Part of a small language model's weights: 12 layers.
MLP neurons of a small language model. Each row is named by its layer, matrix (gate and up: input weights; down: output weights) and neuron, and shows model dimensions 144-239. Each number is 50 + 12 x the weight over its row's rms, rounded and kept within 0 to 99. A neuron's up and down rows have the sign that makes its largest values positive.
After each neuron's rows, "fires before" lists the tokens most often just after its 100 highest values on Wikipedia text that the model never trained on.

L6.gate283:37 77 59 68 58 40 48 82 36 45 31 34 60 39 32 51 57 46 37 47 37 56 57 41 68 52 69 57 52 45 64 59 43 43 32 69 48 53 34 32 47 62 69 40 48 40 40 43 60 55 48 50 55 43 61 51 57 41 34 45 66 46 57 68 41 49 56 55 40 69 55 70 45 41 34 43 57 39 46 57 49 44 41 40 49 67 69 69 60 63 60 49 57 46 36 67
L6.up283:61 68 61 48 45 61 65 60 45 58 47 60 27 45 09 48 19 38 40 37 64 66 49 40 26 37 52 52 57 54 40 43 51 48 36 51 66 59 59 45 56 66 69 46 80 49 48 51 60 52 62 48 60 51 43 50 66 54 25 65 56 50 40 63 58 44 38 51 43 42 49 69 46 35 37 43 56 64 47 41 58 59 53 56 34 73 39 64 58 58 49 40 50 46 39 48
L6.down283:62 70 42 71 49 59 64 22 23 73 55 57 42 72 61 55 62 56 48 69 62 48 44 45 68 57 43 34 43 39 37 48 43 70 55 58 36 42 57 50 46 75 51 43 69 49 42 51 61 44 38 40 57 57 65 63 68 57 52 58 35 38 47 39 58 64 51 40 56 32 49 55 62 54 61 61 43 51 47 49 20 46 62 53 67 16 48 48 45 50 56 78 51 56 49 46
fires before: "| ", ": ", "e ", "|"

L5.gate481:54 62 54 29 44 68 60 40 59 64 78 48 49 34 55 62 32 52 58 48 50 35 42 48 41 68 37 53 41 56 49 35 68 37 35 46 50 52 52 41 42 40 53 50 59 39 53 59 52 36 24 48 49 30 43 56 56 45 44 39 49 57 62 45 51 30 34 69 47 44 63 17 28 30 52 61 53 46 50 74 70 44 43 50 50 53 75 58 64 61 58 37 44 69 32 46
L5.up481:52 67 47 40 56 57 44 37 58 67 48 60 29 22 45 38 68 26 39 58 44 52 29 56 49 55 57 68 59 34 50 60 39 22 79 46 61 56 68 35 59 51 51 47 51 47 65 48 52 42 51 64 41 36 42 45 48 42 50 59 46 72 60 52 44 52 60 31 69 43 45 58 86 44 52 31 36 35 74 42 55 52 41 49 60 29 14 53 76 42 29 43 48 38 52 56
L5.down481:68 41 52 63 36 50 56 59 67 35 60 52 41 68 51 68 34 10 52 62 32 42 46 48 47 39 50 56 55 58 54 60 63 56 55 59 80 23 63 62 50 47 51 61 61 56 28 40 61 50 66 55 39 54 73 43 54 52 40 57 59 37 39 60 52 30 46 41 57 37 71 55 57 61 31 66 53 35 45 42 45 62 50 62 56 50 67 50 45 67 43 49 58 59 41 66
fires before: "n", "S", "or", "A", "R"

L7.gate138:52 41 60 43 49 43 49 56 51 41 35 63 61 47 40 41 55 64 31 55 37 66 16 56 50 51 43 56 36 66 42 47 56 36 52 59 76 52 37 48 73 43 49 39 60 45 33 48 67 33 54 43 35 61 47 45 54 38 35 68 60 49 66 37 65 60 47 44 38 47 55 56 59 67 59 50 41 60 63 73 32 47 76 46 49 58 66 55 46 54 26 65 64 24 40 55
L7.up138:54 56 64 31 56 66 56 52 34 40 42 41 72 51 53 38 42 46 50 37 31 47 59 48 73 51 42 59 63 47 38 50 48 43 49 36 48 62 42 33 40 64 52 34 56 48 61 55 41 46 36 54 39 42 59 48 43 57 42 41 48 43 50 66 36 78 69 52 58 70 59 57 36 46 55 62 44 44 30 47 60 42 22 48 56 87 58 46 64 61 48 23 37 47 20 50
L7.down138:48 65 57 34 39 54 66 42 50 41 42 16 53 81 40 39 40 46 53 29 48 54 51 36 44 54 45 14 48 31 53 52 39 63 34 53 62 60 44 37 54 62 32 58 77 48 52 54 55 47 15 58 36 71 35 50 67 58 49 38 49 55 38 70 70 44 41 41 57 49 47 53 42 47 44 35 35 67 54 33 39 44 41 31 58 50 52 41 38 52 57 46 57 48 57 55
fires before: ": ", ", ", "==", "ate ", ". ", ")"

L7.gate643:48 44 46 47 62 49 48 49 52 34 62 43 63 60 54 58 45 65 24 44 56 52 33 39 59 56 52 37 47 52 63 47 58 62 64 46 82 41 47 61 54 45 69 32 93 42 56 33 48 57 37 58 50 48 50 47 47 52 50 46 85 42 57 46 35 43 68 64 40 49 52 71 42 40 47 48 31 34 56 39 51 50 44 64 32 41 58 44 56 43 56 60 30 39 53 42
L7.up643:38 50 53 67 62 59 51 36 38 53 55 63 39 58 65 57 70 51 45 34 61 38 53 28 58 45 58 28 49 60 45 48 36 42 39 37 71 22 62 51 50 49 51 45 66 48 48 56 46 53 57 43 52 58 49 33 57 41 63 46 61 58 57 39 76 34 58 41 50 25 36 68 58 53 43 49 66 41 44 54 28 88 60 59 36 51 52 56 43 50 51 42 50 54 56 41
L7.down643:33 56 30 43 55 30 57 54 48 26 43 40 38 46 42 32 59 46 23 37 53 53 47 45 34 68 27 42 44 33 60 38 44 54 56 44 51 52 34 74 55 31 46 39 72 55 68 39 53 34 48 64 45 41 51 59 38 45 44 30 46 55 36 58 58 48 47 44 56 47 35 47 71 60 39 35 33 62 61 43 45 41 46 56 49 43 48 29 50 40 71 56 45 66 50 57
fires before: "n ", ", ", "s ", "s", " ", "ly "

L7.gate156:46 50 28 57 53 43 50 65 24 61 55 69 36 64 68 59 46 51 68 68 78 25 42 54 60 59 53 59 31 54 65 50 64 54 50 48 61 45 58 44 66 43 67 34 45 63 54 57 70 45 49 63 44 42 56 48 63 41 70 60 37 53 48 50 60 44 28 50 34 44 57 49 61 40 66 51 47 39 45 32 53 36 56 56 45 43 45 36 49 47 59 36 69 40 47 46
L7.up156:53 47 17 72 34 70 49 62 63 40 27 55 39 40 50 62 43 56 47 65 47 44 62 35 33 42 58 41 34 55 58 35 53 62 44 60 59 37 46 56 58 45 30 61 35 65 37 44 58 48 40 48 54 45 32 33 56 59 79 00 49 57 44 68 66 30 46 45 35 42 68 44 46 42 62 40 56 56 57 58 49 60 55 34 58 56 33 32 63 50 37 66 39 43 56 60
L7.down156:61 57 76 57 56 65 47 52 42 36 57 70 42 52 42 40 31 48 52 48 44 44 62 41 35 46 58 33 53 41 65 58 50 41 44 49 61 44 69 36 45 41 47 64 49 53 66 44 66 39 62 48 29 45 61 29 37 56 43 31 78 43 40 59 34 42 51 44 38 48 25 49 45 69 40 57 33 52 37 29 36 58 36 53 70 55 65 58 68 70 53 38 26 25 45 46
fires before: "to ", "that ", "of ", "by "

L7.gate651:50 69 39 40 63 69 54 60 56 40 42 71 38 38 47 58 40 70 43 42 44 31 57 63 64 43 61 50 35 53 40 42 49 36 46 44 36 60 62 50 45 56 67 36 84 40 51 32 51 44 42 44 46 44 46 53 45 34 52 38 75 12 36 41 42 64 37 24 43 42 52 62 47 38 53 63 57 44 61 41 53 35 42 43 40 56 48 41 57 61 45 28 44 36 51 64
L7.up651:83 55 33 52 54 34 61 60 56 46 41 45 51 54 63 48 48 46 57 47 57 39 58 41 68 47 60 38 51 48 43 63 45 29 35 36 46 39 39 46 50 79 43 35 48 27 70 38 61 48 45 49 46 38 29 44 58 35 42 64 62 64 52 52 62 55 53 52 48 54 37 46 62 62 59 77 40 28 47 40 42 68 49 44 32 32 54 48 64 42 54 44 55 44 51 54
L7.down651:60 46 41 46 69 51 25 68 30 46 67 60 30 58 31 64 48 60 47 59 26 55 36 45 48 60 43 37 47 33 47 73 38 56 66 56 59 31 36 39 58 72 40 51 37 49 57 54 60 50 57 59 63 42 63 36 34 60 60 34 48 57 32 60 59 58 46 48 66 61 58 55 61 39 43 64 41 58 56 67 49 30 38 65 38 59 63 50 61 54 50 39 36 36 49 59
fires before: ", ", "==", ". ", "ce ", ".", "s"

L4.gate633:48 59 37 53 55 51 70 68 44 48 46 53 55 27 38 37 70 35 54 58 55 59 35 59 43 45 35 24 22 45 56 46 46 39 46 42 38 49 64 55 31 68 50 64 52 39 46 59 50 59 61 54 66 72 49 38 28 54 38 57 54 39 67 58 47 70 56 58 36 57 44 51 56 45 71 49 60 39 26 76 55 41 55 37 55 50 69 49 36 23 48 04 56 69 24 54
L4.up633:39 46 57 47 42 48 62 50 43 61 51 44 47 50 27 51 56 75 55 63 60 40 45 52 62 54 54 63 32 41 66 35 35 32 55 53 56 73 36 32 44 55 36 60 54 61 56 38 63 64 58 41 31 47 36 42 53 56 50 48 48 63 62 68 49 68 54 73 50 44 69 21 51 45 36 27 36 78 34 70 34 54 46 56 45 58 45 47 55 56 62 47 44 58 37 53
L4.down633:53 67 41 53 54 61 48 50 52 69 46 41 50 36 59 50 43 46 49 55 56 34 43 57 39 63 55 49 64 55 61 62 64 50 35 53 61 56 32 30 40 41 35 59 73 31 73 58 37 49 53 63 36 25 62 59 66 51 85 51 66 58 54 17 45 63 46 72 47 54 50 42 53 36 28 35 36 51 43 68 56 49 60 58 48 66 38 48 75 46 58 54 57 34 46 40
fires before: "g ", "en ", "g", "sion", "ce ", "c"

L6.gate349:30 39 42 59 34 39 46 60 48 33 49 44 36 58 64 49 42 44 55 55 54 46 46 56 63 43 54 56 46 35 47 20 62 47 38 48 52 50 36 53 51 35 73 32 62 55 30 62 62 44 38 57 32 27 29 48 41 34 55 42 54 52 34 51 52 26 51 66 69 41 44 62 60 43 47 33 53 73 62 35 49 66 26 61 51 57 48 42 48 58 41 53 34 62 52 54
L6.up349:35 60 42 51 59 42 63 56 37 45 49 53 47 68 29 62 63 40 51 55 35 52 62 40 45 54 50 41 38 48 43 36 62 55 57 50 45 59 72 42 50 45 27 58 47 51 68 37 70 62 36 55 41 66 48 43 35 53 52 49 42 66 68 46 62 51 27 52 48 42 51 54 68 72 60 20 57 89 30 41 34 27 52 50 45 46 23 40 51 62 44 61 40 36 34 33
L6.down349:64 54 55 49 45 40 51 41 76 64 33 54 37 76 33 36 56 48 45 29 53 49 50 51 48 39 42 44 45 49 29 45 48 53 68 50 63 51 34 59 69 35 28 57 49 57 31 45 57 49 48 38 50 31 36 39 57 56 69 38 56 49 27 58 62 46 62 54 71 61 54 63 61 52 57 84 50 44 57 55 56 45 59 55 56 39 70 57 44 60 60 58 65 63 55 60
fires before: "\n", "to ", "by ", "the ", "in ", "a "

L3.gate91:62 46 34 44 46 66 59 66 41 42 60 54 60 39 39 63 46 62 42 59 71 63 45 50 49 66 41 52 40 47 45 50 52 50 58 52 30 56 82 78 65 61 51 46 48 21 49 40 50 52 61 48 49 47 42 16 39 46 46 65 39 74 61 45 47 56 59 72 51 55 58 66 48 52 85 71 48 48 56 75 49 45 50 45 49 51 65 40 45 41 27 71 50 49 85 39
L3.up91:69 45 57 49 45 52 30 42 44 58 38 73 67 31 60 42 56 25 49 40 42 45 51 41 50 41 67 51 31 63 43 27 51 39 48 60 27 47 32 50 60 68 42 61 47 49 39 67 35 31 36 53 46 66 44 25 54 51 60 49 46 56 52 44 66 70 62 51 84 60 48 42 72 45 38 47 45 57 44 59 56 33 61 44 58 61 69 60 43 30 52 44 35 58 55 47
L3.down91:42 34 56 49 65 24 56 37 58 51 35 48 38 71 54 36 38 50 26 47 67 51 60 42 30 30 62 53 46 22 45 44 30 39 54 37 49 47 48 54 53 57 53 40 46 43 61 64 56 39 37 46 55 52 47 48 56 36 54 45 82 53 60 63 30 33 68 54 64 47 53 41 39 54 63 15 64 52 41 36 62 68 45 47 50 55 47 44 52 43 52 64 71 55 37 49
fires before: "\n", ", ", ". ", "s ", "ed "

L4.gate502:39 49 52 44 55 35 42 44 81 53 47 43 64 48 56 41 48 56 38 44 10 19 32 25 34 43 67 48 31 51 48 63 29 64 53 40 58 59 48 41 39 66 43 44 55 36 65 53 91 45 35 38 50 38 59 55 65 58 50 50 42 47 77 29 53 43 30 41 70 43 43 41 61 81 41 59 49 38 68 48 60 50 49 65 46 56 25 56 53 43 56 39 49 57 56 52
L4.up502:72 34 55 57 55 47 40 26 43 56 25 50 59 46 46 42 71 49 64 30 32 30 51 56 62 47 77 47 34 44 58 58 31 54 42 58 65 22 73 52 62 65 41 51 56 31 47 65 57 31 29 42 61 41 57 54 61 41 44 57 50 44 79 29 73 43 23 52 56 73 58 44 67 60 59 43 40 41 71 56 66 58 47 35 57 50 46 56 57 47 44 28 44 42 24 52
L4.down502:42 60 29 60 48 63 47 18 65 57 62 52 39 52 45 52 52 32 41 56 74 57 32 47 58 56 39 51 48 63 64 37 57 62 44 54 49 56 44 47 65 31 44 48 47 48 58 56 44 80 50 37 50 55 55 39 48 31 57 61 45 65 50 59 27 69 74 51 79 16 51 68 59 58 46 37 30 50 70 72 31 72 48 35 48 51 34 39 51 46 31 68 56 51 52 59
fires before: "| ", "p", "n "

L3.gate187:45 40 54 44 37 38 41 58 64 49 42 52 46 38 30 60 56 39 63 54 51 51 40 28 39 26 42 40 49 46 56 37 45 56 27 43 66 33 68 59 54 43 48 52 54 49 54 63 55 50 31 60 45 51 38 47 47 68 36 30 45 72 40 38 58 40 58 43 48 36 55 51 67 39 51 36 70 31 65 55 37 32 52 43 37 59 50 73 49 41 45 67 46 45 42 45
L3.up187:43 75 43 45 53 76 18 50 26 60 42 52 50 56 60 40 43 48 57 55 39 53 45 40 49 47 37 60 61 70 41 54 46 52 37 34 46 22 53 42 65 55 44 48 47 48 65 43 57 45 69 36 47 64 45 30 33 52 47 49 60 35 62 62 51 41 28 24 66 49 47 49 45 45 46 41 47 31 51 48 38 40 52 43 51 65 44 64 43 43 60 33 44 43 45 61
L3.down187:24 47 64 56 39 53 61 60 51 61 32 54 54 55 45 51 33 43 52 44 38 63 37 53 36 31 44 21 47 53 52 75 54 50 21 36 64 45 48 61 45 46 56 63 67 48 34 48 35 52 37 52 61 68 48 73 60 53 44 40 47 70 44 30 68 43 40 44 40 47 73 46 50 48 52 75 62 47 37 55 64 40 60 57 38 30 45 47 53 65 34 44 47 39 48 35
fires before: "- ", "| ", "es ", "e"

L6.gate367:04 36 70 48 56 47 38 54 57 47 40 47 30 69 58 54 42 43 53 48 63 51 44 52 63 41 54 38 51 36 81 43 38 35 38 66 51 45 61 48 47 22 48 48 60 70 44 50 49 38 30 57 53 58 55 46 59 36 47 49 59 55 28 59 64 46 43 60 65 56 45 61 55 73 57 42 52 47 59 50 38 43 40 70 58 40 45 55 63 48 50 51 64 37 59 44
L6.up367:51 53 81 37 65 33 66 53 41 64 40 61 54 46 42 43 68 64 51 38 31 67 49 55 38 50 61 41 47 46 46 47 39 34 34 45 64 56 56 57 54 71 56 45 52 37 46 41 52 35 47 53 43 63 29 73 49 69 65 44 50 55 62 52 52 46 48 47 39 83 57 57 23 69 47 33 58 56 58 47 36 52 33 41 33 59 45 53 47 52 52 54 40 49 35 36
L6.down367:35 49 72 33 45 48 43 51 58 58 34 48 43 67 62 38 47 34 38 53 77 61 37 66 40 36 30 54 68 41 73 56 68 53 52 78 87 42 57 36 40 51 42 41 61 66 45 62 49 45 31 48 44 61 35 48 43 36 46 32 64 50 56 41 57 53 47 40 45 58 40 57 44 76 60 53 44 60 59 75 55 42 52 59 46 45 49 62 54 54 40 58 57 48 77 58
fires before: "| ", "- ", "|---|---"

L4.gate173:65 66 41 65 66 63 63 34 45 50 36 47 52 52 56 47 44 49 67 61 48 38 40 46 23 51 52 37 74 70 60 69 47 57 41 59 39 47 50 43 47 46 32 56 63 52 53 57 58 55 61 60 33 62 56 44 37 38 46 37 62 56 34 52 50 36 52 47 40 25 54 30 40 63 51 53 51 59 51 65 24 46 67 41 43 33 67 70 66 55 74 54 46 46 54 42
L4.up173:79 56 50 58 37 62 54 20 40 39 40 38 59 44 35 52 39 46 68 63 46 54 70 64 45 62 64 75 69 55 54 55 62 46 40 45 45 45 49 26 45 41 37 42 67 61 50 58 47 44 53 59 33 46 75 60 65 55 41 36 47 53 60 66 33 25 54 50 58 33 47 54 45 48 45 59 60 33 47 64 52 29 56 48 58 77 31 42 50 51 47 36 27 43 83 41
L4.down173:57 52 84 55 45 39 39 26 53 41 51 43 42 58 43 43 57 58 46 42 35 58 47 63 47 57 51 26 36 43 66 57 57 64 71 50 56 46 43 43 32 35 44 38 71 37 38 69 62 62 66 61 69 40 41 51 56 36 42 61 58 53 35 62 47 58 53 48 63 27 31 64 58 62 49 48 64 43 58 41 65 50 28 29 61 53 50 35 49 45 30 41 28 72 60 54
fires before: "\n\n", "ned ", "n ", "ed ", "S", "n"

L6.gate434:56 28 69 33 58 26 34 59 53 63 42 49 51 58 47 42 38 33 31 54 40 51 54 35 48 51 43 24 58 64 45 37 50 40 51 58 46 48 40 43 39 39 60 39 47 38 38 66 38 42 50 32 58 50 63 68 71 31 33 46 59 46 39 40 29 56 39 42 49 38 41 66 58 63 58 37 68 58 54 36 41 51 62 40 43 90 48 47 46 34 58 59 35 52 56 59
L6.up434:51 56 44 35 39 65 51 35 61 28 54 70 41 53 33 61 39 33 52 40 45 71 47 36 54 58 71 53 59 32 34 51 72 58 44 47 40 32 40 69 52 39 52 46 57 50 32 50 51 33 36 69 42 52 39 60 50 28 57 43 49 45 28 37 45 41 37 55 66 70 22 42 65 30 42 51 59 59 32 32 33 68 59 37 71 48 53 47 43 42 46 53 48 30 45 62
L6.down434:55 63 57 40 42 54 68 45 40 42 53 56 47 60 37 44 55 52 42 44 43 47 40 55 53 58 64 39 48 40 38 63 34 52 65 52 34 46 43 47 40 53 41 47 63 32 32 39 58 49 31 48 63 42 44 71 77 35 79 41 50 47 49 39 53 55 40 48 65 48 42 69 40 39 43 51 28 60 41 45 64 57 52 54 70 74 45 34 32 47 45 61 45 72 40 60
fires before: "s ", "h ", "in ", "the ", "t "

L7.gate173:32 42 44 66 35 36 51 51 44 57 45 34 40 58 59 59 40 63 52 63 41 45 37 47 47 52 56 63 30 38 49 23 56 51 55 61 69 69 44 41 50 59 64 72 67 38 56 34 52 54 62 50 74 34 35 63 50 31 47 51 38 41 43 61 67 63 66 48 40 37 73 39 46 45 51 60 67 51 64 63 41 54 40 49 77 32 31 55 54 45 48 37 45 45 37 21
L7.up173:46 70 48 60 52 41 46 63 74 70 61 52 40 33 65 56 53 58 34 43 45 41 37 54 62 58 47 49 47 44 63 54 51 45 67 48 55 53 51 55 60 47 41 50 56 42 39 52 40 47 50 58 64 74 75 50 46 49 36 30 65 72 49 76 63 42 58 37 55 51 40 56 51 45 48 44 46 34 30 58 45 46 69 54 39 69 28 35 45 49 60 50 51 33 39 40
L7.down173:77 63 41 67 36 39 49 45 59 63 55 47 58 56 56 39 48 26 65 57 54 42 70 60 57 48 56 45 38 28 36 45 47 44 53 53 25 38 50 61 50 44 55 65 24 52 54 56 37 64 53 47 58 54 57 43 42 72 52 46 38 30 48 58 54 45 48 30 44 54 52 56 76 37 49 42 62 58 61 47 53 59 55 74 52 53 33 46 56 76 31 48 30 28 58 39
fires before: "| ", ": ", "er ", "$", "in ", "er"

L4.gate431:69 48 55 36 27 56 39 55 46 57 58 53 53 49 51 55 45 79 56 46 44 35 54 48 74 49 41 49 51 52 53 39 65 50 26 60 30 67 42 50 59 56 64 57 50 41 57 65 61 51 35 68 36 41 43 38 62 51 55 47 67 30 37 56 50 38 34 59 63 48 42 72 58 43 70 29 73 40 72 53 57 61 48 28 60 40 43 52 42 83 50 48 53 48 40 34
L4.up431:70 59 45 59 34 35 47 44 63 58 33 63 56 42 62 51 45 52 42 52 31 37 57 52 68 51 69 51 54 44 20 33 11 45 44 57 57 58 46 42 66 42 38 59 53 61 57 72 49 67 42 51 61 23 36 57 52 54 69 56 65 51 69 59 44 41 40 37 58 58 59 32 61 65 44 57 60 41 56 46 42 60 59 52 46 37 77 45 46 66 31 51 51 62 49 42
L4.down431:46 65 48 52 60 64 56 58 56 68 43 40 47 52 63 31 86 46 63 39 68 46 69 52 76 42 38 35 42 51 44 54 60 40 58 54 35 57 40 68 46 62 64 43 43 32 34 47 52 70 44 55 54 65 59 45 51 60 40 67 40 67 44 46 47 78 52 61 34 54 64 36 75 60 68 61 32 54 40 52 30 49 60 67 50 35 44 36 41 39 43 54 40 24 52 48
fires before: "er ", "er", "em", "d", "v", "min"

L3.gate596:45 62 62 56 45 43 47 45 59 45 49 58 58 45 45 30 61 39 53 65 50 66 60 54 63 91 46 44 50 45 52 75 53 46 44 51 49 53 57 44 50 36 66 61 60 72 63 48 46 34 46 47 54 42 34 31 49 51 18 47 63 36 27 35 37 71 67 61 46 51 46 42 42 58 53 66 52 65 41 59 59 32 63 38 47 42 50 71 51 50 57 50 58 55 51 50
L3.up596:56 55 54 30 57 43 68 52 35 58 46 60 34 33 40 41 50 36 56 44 32 66 60 43 65 59 52 59 41 51 64 63 64 48 52 37 62 60 39 48 43 45 43 68 37 62 62 30 43 46 30 43 38 30 34 41 50 52 45 52 34 51 37 51 33 55 48 55 46 51 49 40 57 59 64 60 57 50 54 59 29 69 60 32 48 50 25 36 56 69 37 76 59 63 68 44
L3.down596:33 67 44 51 54 55 34 24 53 39 46 43 31 40 54 58 72 73 34 34 43 44 41 43 56 49 43 38 61 36 57 62 40 32 30 55 69 43 52 56 51 50 40 52 43 30 67 72 63 66 70 65 59 56 62 40 27 38 58 50 61 41 65 43 18 56 43 40 49 52 58 52 61 47 58 56 47 43 44 74 63 57 83 62 63 43 89 40 34 48 51 39 37 49 32 58
fires before: "| ", "en ", "ent", "ce ", "id", "u"

L6.gate476:50 33 44 77 64 68 56 51 17 45 36 47 57 53 38 48 57 38 47 33 59 53 53 29 39 47 61 69 41 54 72 50 59 35 34 55 38 41 65 46 51 62 51 58 50 50 40 58 54 44 56 25 59 38 67 55 53 28 64 63 61 30 66 40 57 41 47 50 63 57 47 56 33 30 41 53 42 44 36 41 46 75 46 60 37 48 42 58 47 50 59 60 47 55 52 41
L6.up476:57 59 61 48 36 47 34 50 61 64 48 78 51 54 49 69 37 64 42 39 60 44 33 68 43 48 60 53 31 69 45 36 37 62 39 49 70 54 37 45 44 43 41 52 35 51 37 73 68 54 48 49 42 55 49 68 42 44 59 45 42 42 30 44 39 54 34 30 55 48 48 38 68 56 47 60 57 87 44 50 52 53 53 60 59 63 46 81 55 40 81 46 55 43 54 57
L6.down476:42 29 64 55 26 47 43 41 40 53 49 55 64 51 32 45 47 66 52 61 53 48 58 47 50 44 62 60 43 58 43 59 56 31 64 74 37 45 47 47 44 60 27 48 65 51 56 55 53 51 55 61 64 34 60 56 41 54 40 40 53 46 48 61 60 64 71 74 60 58 47 46 54 58 43 49 47 56 55 35 55 50 61 49 50 40 60 58 59 34 81 26 63 51 59 44
fires before: "ame ", "ome ", "a", "om", "c"

L5.gate319:41 63 35 56 37 53 41 60 58 59 34 76 50 52 47 39 34 58 47 40 60 41 61 47 57 54 48 72 65 38 59 37 52 66 58 57 59 58 61 61 46 34 56 57 76 51 59 63 36 46 67 59 41 63 65 60 47 60 48 56 41 66 38 57 44 33 78 30 41 49 65 62 45 52 56 50 55 49 52 44 66 38 35 55 39 48 53 49 59 42 50 44 61 48 53 65
L5.up319:63 63 48 69 67 71 41 61 69 59 43 82 45 61 38 65 44 45 50 58 39 45 32 40 47 44 70 63 74 37 63 49 44 68 48 55 53 48 47 59 47 52 37 55 37 62 67 26 63 32 37 51 53 50 53 47 61 46 27 57 51 61 50 46 47 53 59 58 41 48 46 50 50 30 47 50 67 44 68 55 55 62 52 58 49 32 55 52 60 49 48 59 53 52 45 42
L5.down319:43 53 56 16 24 56 55 71 40 78 63 54 50 51 38 63 59 49 37 57 75 73 63 36 51 26 42 43 52 52 39 28 45 43 49 46 71 62 51 26 55 60 51 50 45 57 57 55 45 64 42 53 54 49 68 57 53 77 76 38 62 41 47 50 60 51 43 59 50 56 55 64 34 51 38 53 60 52 33 33 62 68 44 45 55 56 34 61 54 47 46 53 42 55 46 48
fires before: "(", "er", "er ", "b"

L7.gate344:40 66 61 64 30 57 53 83 69 48 39 51 67 44 44 47 49 45 62 59 24 35 55 52 77 46 36 24 28 55 46 46 51 48 34 63 45 51 70 58 50 54 47 52 57 40 45 68 55 75 55 24 45 61 31 33 50 34 40 45 55 42 62 47 57 51 42 61 53 54 54 59 48 53 39 48 33 48 41 69 47 51 58 70 47 49 30 49 57 46 47 28 59 43 74 57
L7.up344:51 65 52 44 36 55 28 27 35 48 48 38 66 59 59 54 34 54 27 32 66 65 47 40 24 59 38 53 33 33 43 39 38 58 46 70 54 64 58 43 49 31 46 38 47 39 58 44 51 48 34 36 68 26 38 67 37 72 56 36 43 43 41 49 63 53 63 39 69 50 41 43 37 46 38 49 78 39 57 62 37 80 61 47 49 52 47 53 33 29 54 54 61 58 57 66
L7.down344:82 60 45 50 41 63 47 59 39 60 38 50 40 46 46 61 37 55 38 56 42 50 73 63 30 47 50 49 39 54 62 47 49 45 34 70 63 51 51 62 70 57 48 49 58 51 55 67 65 64 71 49 46 56 48 57 39 36 44 56 44 51 49 50 44 46 35 56 48 35 55 39 68 65 58 41 67 66 78 32 56 55 37 46 72 54 73 50 79 38 57 30 27 43 60 56
fires before: "as ", "to ", "al ", "by ", "ally "

L7.gate696:54 38 65 40 42 52 53 58 41 45 44 41 48 51 62 49 64 69 42 40 58 51 28 48 52 44 29 48 60 32 48 51 38 40 45 61 35 70 47 54 47 30 37 32 48 57 39 50 51 43 58 54 58 48 42 40 48 78 29 63 37 61 59 31 38 39 57 55 30 37 35 43 61 84 68 71 49 57 47 60 29 58 35 64 26 58 62 71 44 54 48 50 61 56 44 67
L7.up696:52 35 22 55 51 56 31 49 32 64 34 73 42 64 59 34 69 30 52 58 69 71 40 53 27 51 44 55 66 47 38 55 43 51 42 63 49 52 36 64 72 51 63 29 58 50 57 36 32 47 32 68 34 46 39 63 38 54 50 46 33 23 50 49 57 66 25 52 64 44 35 42 51 59 41 57 46 44 55 32 40 57 59 42 62 72 52 49 62 39 58 61 42 39 51 50
L7.down696:44 58 60 41 50 34 48 66 32 35 60 64 43 54 45 56 64 68 62 49 80 47 46 58 51 32 35 45 57 45 86 34 53 42 44 72 49 49 31 48 47 38 44 36 44 51 47 23 67 35 24 43 56 59 40 56 59 45 71 54 44 35 38 45 52 55 54 63 54 60 35 32 52 59 36 57 48 61 48 57 59 56 58 44 56 67 61 51 31 40 62 44 51 59 59 29
fires before: "| ", "c", "first ", ": ", "op"

L3.gate233:38 38 62 64 52 52 75 56 52 39 48 51 54 43 40 46 43 29 72 68 58 65 49 55 47 39 57 51 43 38 60 49 30 75 58 73 71 51 47 49 34 49 51 58 48 29 49 47 45 41 60 48 59 29 36 50 75 11 45 62 56 45 52 49 67 36 52 38 52 58 46 52 40 62 56 63 61 42 45 50 37 46 49 39 73 38 35 40 54 40 29 48 40 36 47 29
L3.up233:50 60 71 69 46 41 53 73 49 43 39 56 49 60 36 62 67 39 45 49 69 44 77 43 66 49 49 60 52 46 74 43 40 56 61 43 50 34 50 60 20 59 39 31 46 52 54 56 51 59 56 38 47 55 40 50 61 37 63 59 36 42 64 59 48 65 53 59 46 36 46 75 35 47 50 54 63 52 36 46 66 36 51 46 46 53 60 42 54 47 57 35 51 42 45 31
L3.down233:77 65 52 64 56 52 46 48 38 60 53 44 43 71 64 35 44 70 55 42 33 54 52 44 35 65 70 67 62 62 33 45 42 48 34 31 58 60 45 45 57 29 74 54 44 68 54 58 46 61 41 58 62 71 46 31 36 55 57 39 30 46 30 58 63 49 76 48 60 58 64 49 63 57 51 44 50 40 48 40 50 29 48 48 66 47 71 77 63 45 39 62 43 51 35 69
fires before: "e ", "ed ", "en ", "ing ", "produc"